MLP neurons of a small language model. Each row is named by its layer, matrix (up: input weights) and neuron, and shows model dimensions 64-191. Each number is 50 + 10 x the weight over its row's rms, rounded and kept within 0 to 99.
Before each neuron's rows, "fires on" lists the tokens most often at its 100 highest values on Wikipedia text that the model never trained on. A number after a token or word is its count.

fires on: "ra" 17, "c" 14, "al" 13, "o" 11, "y" 10
L6.up682:35 57 58 41 43 43 62 58 53 46 38 38 49 29 52 49 44 66 51 45 28 43 61 47 73 55 47 56 68 51 41 39 31 65 36 67 44 46 45 43 58 51 58 50 56 32 57 43 54 45 71 32 42 52 56 53 65 46 53 53 43 36 64 51 28 60 38 58 50 39 64 46 57 43 37 49 61 53 53 49 45 47 64 57 42 40 53 49 32 55 44 44 59 47 61 72 43 52 63 48 55 59 57 35 55 37 45 22 48 39 55 49 45 32 54 68 55 47 46 43 47 54 40 48 42 45 48 57

fires on: " st" 29, "ed" 19, "t" 15, "st" 12, "ent" 6
L6.up1223:41 52 47 44 58 57 48 53 43 53 38 57 49 45 48 47 30 59 55 50 38 52 54 59 64 59 48 55 47 60 59 53 55 44 42 64 56 51 70 48 38 35 46 53 52 58 53 53 65 41 56 67 63 62 60 37 59 60 55 68 52 60 36 55 41 42 58 51 41 31 53 43 45 29 64 40 38 29 51 43 37 50 60 74 55 38 26 51 62 48 44 37 30 48 16 56 51 53 38 59 66 54 59 46 46 46 59 50 51 45 49 55 57 48 59 42 33 62 46 49 52 51 54 52 48 40 50 40

fires on: " " 38, "w" 11, " W" 7, " C" 7, "ow" 4
L7.up1171:42 43 48 40 45 62 47 40 46 39 37 48 64 45 38 48 39 59 58 34 54 43 45 49 52 55 57 55 51 62 56 57 51 65 52 61 57 44 38 54 52 46 47 53 57 49 45 62 45 45 54 45 64 63 48 46 66 49 54 54 51 43 40 50 47 44 48 56 57 33 73 53 42 44 58 57 50 61 48 51 56 55 54 49 51 49 48 30 46 53 53 66 35 52 51 40 60 48 58 43 46 57 53 40 52 52 53 52 33 64 47 52 43 43 63 58 58 46 49 69 57 51 56 50 51 37 59 46

fires on: "." 36, " |" 13, ";" 11, " 0" 9, " " 8
L3.up183:39 55 48 47 45 55 62 52 33 34 49 38 48 52 59 45 59 53 56 48 59 59 53 31 49 56 56 43 65 58 27 65 26 47 58 59 45 43 60 42 51 50 58 67 60 43 52 59 38 46 54 59 49 34 43 48 49 38 49 48 38 53 48 62 46 53 67 35 46 59 56 41 35 43 53 67 57 52 40 53 51 59 44 57 42 46 36 40 53 50 56 43 48 61 54 65 59 35 39 57 66 32 75 64 49 38 42 43 56 68 52 69 40 68 46 46 63 53 27 45 50 69 41 51 49 60 67 43

fires on: "\n" 51, "er" 9, "y" 4, "e" 4, ":" 4
L6.up307:56 29 38 53 47 63 45 57 58 39 44 55 48 41 44 47 50 53 53 40 43 45 43 48 49 58 59 48 56 45 58 58 45 45 41 55 50 52 42 51 49 51 43 44 59 41 65 64 58 32 53 54 38 30 51 52 52 37 67 57 44 54 50 54 40 35 52 39 58 51 50 64 34 51 40 38 37 44 59 52 52 43 52 57 47 54 59 56 43 45 61 51 63 35 48 70 58 58 58 69 32 43 43 43 59 56 31 29 65 62 52 45 47 72 62 56 35 48 57 44 58 59 49 65 43 60 54 57

fires on: "tro" 32, "se" 29, "er" 24, "ation" 4
L3.up881:45 46 55 41 41 53 55 56 48 47 42 45 38 68 51 44 57 35 57 36 52 52 52 31 55 37 49 52 53 44 55 34 48 58 38 68 39 43 59 44 31 51 43 61 38 32 56 50 42 39 63 58 49 30 51 54 36 61 50 35 37 60 48 43 27 56 60 50 49 41 60 39 37 35 57 55 68 48 28 41 40 43 42 57 49 50 47 37 61 49 46 47 41 66 53 66 54 55 34 49 45 51 49 54 41 38 59 54 49 47 62 40 58 62 55 54 61 59 44 39 57 40 45 49 34 69 35 43

fires on: "'" 36, "\"" 23, " (" 11, "/" 10, " " 6, "[" 5
L3.up177:55 67 62 43 35 55 48 42 49 39 60 45 56 44 33 57 40 48 57 29 55 36 31 63 51 53 32 51 41 49 33 61 58 56 46 50 59 57 64 50 34 47 48 36 56 43 52 42 56 33 56 49 52 67 41 38 41 54 57 65 54 53 60 49 49 27 52 56 46 39 52 47 38 50 53 40 41 46 65 45 19 60 70 54 47 56 49 61 59 41 46 53 39 50 39 75 46 56 50 61 46 54 48 52 48 53 56 47 64 54 56 65 35 43 44 68 47 48 55 53 60 47 37 49 64 56 33 69

fires on: " E" 26, "A" 11, " F" 10, "e" 9, " f" 6, " K" 5
L7.up894:52 34 47 53 63 54 53 43 44 41 54 54 40 62 39 54 56 63 55 58 64 41 51 55 58 38 53 45 66 60 47 51 40 67 58 52 67 52 71 48 58 51 48 57 45 53 62 53 40 36 48 49 34 49 48 59 47 45 57 62 55 40 53 42 52 53 62 31 46 65 67 52 65 47 41 66 44 59 46 52 46 49 17 53 52 47 45 40 28 60 58 55 66 41 34 47 58 39 59 54 63 60 61 36 57 61 48 58 46 48 39 37 59 53 71 55 51 48 47 58 57 51 58 39 55 35 55 66

fires on: " c" 17, "th" 13, "U" 11, " O" 8, " U" 7
L6.up1294:57 31 65 51 51 52 54 55 58 50 55 45 38 58 38 49 65 64 54 55 59 31 38 37 64 39 34 49 54 56 35 41 38 58 54 56 56 44 50 54 52 59 53 42 50 57 57 48 40 52 52 34 55 59 51 49 43 37 44 34 44 79 58 52 49 52 55 23 24 50 68 46 64 38 56 49 45 42 55 44 28 52 58 55 52 38 49 53 60 39 40 63 48 52 47 72 56 45 58 51 52 51 42 34 49 46 57 59 51 42 29 51 29 55 51 65 66 57 57 29 47 63 54 53 70 46 37 50

fires on: "\n" 59, "." 38
L3.up1105:61 71 49 52 46 46 61 40 40 42 52 41 52 49 56 57 50 74 50 34 73 47 47 41 66 45 58 53 49 53 24 51 58 54 53 52 55 52 34 43 48 44 43 48 67 33 60 62 46 44 54 54 48 46 60 52 58 43 76 48 53 39 66 41 40 73 76 53 46 45 44 57 47 51 54 73 44 48 55 49 54 39 28 47 48 52 49 59 46 51 52 55 55 46 46 60 47 57 56 45 44 36 74 48 59 23 52 33 50 56 38 51 45 38 79 50 67 54 54 52 44 63 29 55 46 56 60 45

fires on: "op" 32, "em" 30, "act" 9, "er" 5, "tro" 4
L3.up1530:49 42 67 40 32 36 41 52 39 44 48 57 48 55 49 37 56 44 54 44 67 60 65 42 62 17 67 35 66 33 45 54 43 75 56 49 35 39 53 51 63 55 65 46 39 33 58 58 55 48 63 45 38 23 50 41 35 40 41 60 57 57 43 39 35 53 56 41 50 48 57 41 41 46 48 60 53 49 26 41 42 43 57 54 40 42 38 35 51 60 47 47 58 62 60 46 47 57 37 51 51 53 43 44 51 63 65 43 33 49 55 54 50 52 55 52 57 52 57 33 56 44 46 62 60 68 47 54

fires on: " E" 60, " F" 28, " C" 6
L7.up444:33 22 46 55 56 49 67 39 47 46 53 57 54 61 39 60 51 60 74 57 56 64 56 52 40 60 52 51 59 63 52 55 52 38 54 78 53 49 50 52 50 65 43 55 44 50 50 64 43 58 64 45 49 50 41 52 67 50 56 51 51 49 42 38 42 49 51 59 45 52 56 52 51 47 61 39 57 67 51 48 63 60 50 67 47 46 55 37 32 55 49 62 56 46 18 49 65 44 59 49 48 55 59 28 48 47 46 63 40 47 36 32 55 39 65 43 62 51 36 42 63 60 63 50 50 47 71 48

fires on: " in" 24, "or" 10, "y" 9, "r" 8, "ance" 7, "ra" 7
L7.up963:58 48 66 44 49 43 34 34 46 56 58 44 43 34 53 46 35 66 63 54 46 36 40 51 69 35 53 63 46 40 56 48 35 43 47 64 27 61 51 60 50 44 47 63 48 41 68 52 44 47 68 35 54 48 54 65 54 44 39 46 51 39 61 28 38 46 44 54 38 60 61 49 52 30 71 63 65 62 47 41 35 50 71 56 41 57 49 41 50 51 52 62 40 78 39 70 52 35 52 50 62 47 53 36 46 35 46 35 42 47 56 44 49 61 56 67 70 58 49 57 59 55 43 60 41 43 48 39

fires on: "\"" 44, "]" 23, "[" 21, "“" 5, "”" 4
L3.up198:40 56 45 42 46 38 44 48 57 35 47 54 50 35 33 59 49 66 57 29 60 42 44 62 30 44 35 49 60 42 47 53 63 55 45 52 52 43 58 51 47 72 31 50 51 52 51 40 35 49 55 60 46 56 57 42 39 54 57 58 52 67 71 53 50 51 53 53 50 53 50 46 48 43 65 55 53 41 50 38 39 61 50 56 43 37 59 38 43 45 52 50 33 52 54 53 41 42 54 48 61 46 46 49 51 56 62 58 52 41 32 76 40 49 44 55 56 48 41 49 52 52 62 52 62 50 63 47

fires on: "un" 36, "li" 14, "ci" 9, "ur" 8, "em" 7, "s" 7
L6.up1150:20 59 48 30 68 71 41 42 48 57 48 73 39 54 52 44 56 53 46 52 46 64 53 43 54 41 56 58 65 46 51 60 42 58 48 50 58 35 43 52 53 36 51 58 59 55 47 44 46 49 55 48 35 44 48 46 55 59 53 46 19 58 55 31 59 59 52 36 29 52 52 45 47 47 48 60 61 45 60 49 42 45 54 61 35 45 43 55 50 58 40 87 67 64 33 62 50 40 56 32 39 41 37 48 57 46 63 63 46 38 54 61 51 50 48 53 46 69 49 55 58 51 43 54 37 55 50 64

fires on: "." 48, "ten" 4
L3.up1511:52 61 50 45 52 50 56 57 51 33 55 59 70 55 33 53 41 70 46 21 43 55 32 50 48 49 46 54 49 69 19 57 33 52 55 49 59 45 55 44 47 28 41 56 57 47 55 47 51 39 33 70 54 52 38 36 52 41 60 55 43 42 59 36 65 49 76 42 47 48 57 61 50 29 57 74 67 53 66 41 45 56 54 46 43 52 46 45 48 53 52 52 74 56 34 65 53 43 51 69 65 27 56 55 54 43 60 39 58 54 59 55 51 48 61 63 59 40 59 54 52 67 38 54 55 49 40 45

fires on: " work" 36, " ==" 11, " award" 9, " episode" 8, " list" 4, " series" 4
L3.up670:39 49 48 46 36 25 61 50 47 43 66 68 48 48 53 52 75 39 48 33 51 54 40 48 44 47 36 52 57 55 36 48 48 56 37 50 45 43 73 59 72 43 51 59 51 67 54 57 51 51 65 38 36 41 31 54 41 46 38 54 58 62 43 67 45 53 58 42 56 74 66 52 65 43 56 56 63 48 50 58 37 49 56 44 47 45 33 40 65 44 58 53 51 49 57 67 66 55 46 49 56 41 59 45 53 33 49 65 33 54 45 44 46 59 68 40 48 44 57 54 55 44 59 46 51 63 42 73

fires on: " A" 33, " F" 14, "-" 9, "a" 6, " " 6
L7.up699:28 39 66 48 44 40 55 37 42 59 60 58 46 65 37 63 59 48 66 42 60 60 60 50 34 47 52 46 45 48 46 47 39 64 44 46 41 55 55 53 52 66 42 71 46 37 50 44 35 43 56 59 63 58 33 59 55 38 69 54 52 49 54 52 47 57 58 51 47 66 41 60 47 68 60 53 61 61 54 66 57 68 60 49 48 44 45 40 29 47 50 62 47 53 55 37 49 41 57 46 39 39 58 47 50 54 50 54 54 68 44 44 56 54 47 46 47 57 46 47 61 60 50 40 31 44 50 49

fires on: " a" 33, " an" 9, "-" 7, "vi" 5, " Australia" 5, "if" 4
L6.up1116:32 43 51 55 45 35 58 24 29 17 52 50 43 63 66 53 48 54 46 35 68 31 47 42 50 51 69 36 49 43 44 64 35 65 50 49 48 39 47 52 33 47 65 46 48 66 54 67 34 43 45 30 46 49 50 33 52 63 63 42 50 52 57 62 53 54 65 39 42 62 58 56 53 59 53 51 63 68 71 57 54 57 54 46 39 48 40 44 48 52 58 55 71 66 41 57 47 42 58 70 37 30 61 48 33 60 51 46 26 63 53 48 54 42 56 43 78 49 59 41 60 52 56 45 33 51 69 73

fires on: " C" 33, " f" 24, " c" 11, " " 7, " F" 6, " g" 4
L7.up1147:45 48 62 52 60 60 47 61 41 55 61 49 63 54 35 54 47 56 60 46 53 72 61 58 36 53 45 59 49 44 46 63 43 45 44 55 61 51 49 57 46 57 53 61 63 63 49 44 42 41 63 77 57 58 31 37 35 47 74 55 41 56 43 52 34 57 52 59 36 51 68 56 46 36 48 55 67 54 54 70 63 62 56 55 49 44 37 36 52 53 43 60 66 57 30 45 53 36 55 37 54 48 57 47 46 46 53 41 45 44 47 32 29 49 58 53 62 43 48 48 44 62 59 35 52 55 42 39

fires on: " re" 35, " a" 8, " w" 7, " f" 7, " " 6, " st" 5
L7.up473:53 19 56 46 61 44 27 37 60 46 41 53 45 46 39 55 53 56 42 58 53 58 51 45 63 56 52 62 61 43 55 60 29 44 27 55 72 27 41 55 47 45 44 54 34 30 62 38 47 62 43 63 59 42 58 54 49 58 51 71 70 47 58 43 57 38 52 55 44 30 36 47 60 43 58 41 45 56 55 65 48 71 47 50 49 56 35 41 40 48 49 54 59 48 42 42 56 51 53 44 65 39 53 54 50 36 65 62 52 43 55 58 54 51 59 52 49 63 54 51 46 46 58 23 48 42 78 47

fires on: "d" 26, "ed" 12, ":" 11, " st" 5, " 3" 4, "87" 4
L7.up1020:46 42 43 47 43 47 50 53 52 43 46 43 65 41 44 44 50 50 71 55 46 69 58 69 49 44 36 56 39 56 48 51 33 64 59 50 56 45 67 51 41 42 41 76 43 41 53 57 61 41 52 63 62 54 54 37 26 52 71 49 62 26 51 38 51 35 48 49 41 38 57 51 37 24 75 32 36 37 51 47 56 45 44 51 40 47 33 57 40 38 52 48 44 57 41 72 57 55 40 50 70 49 61 45 55 42 61 31 64 49 67 45 61 44 67 62 27 50 58 53 51 57 40 52 33 44 39 49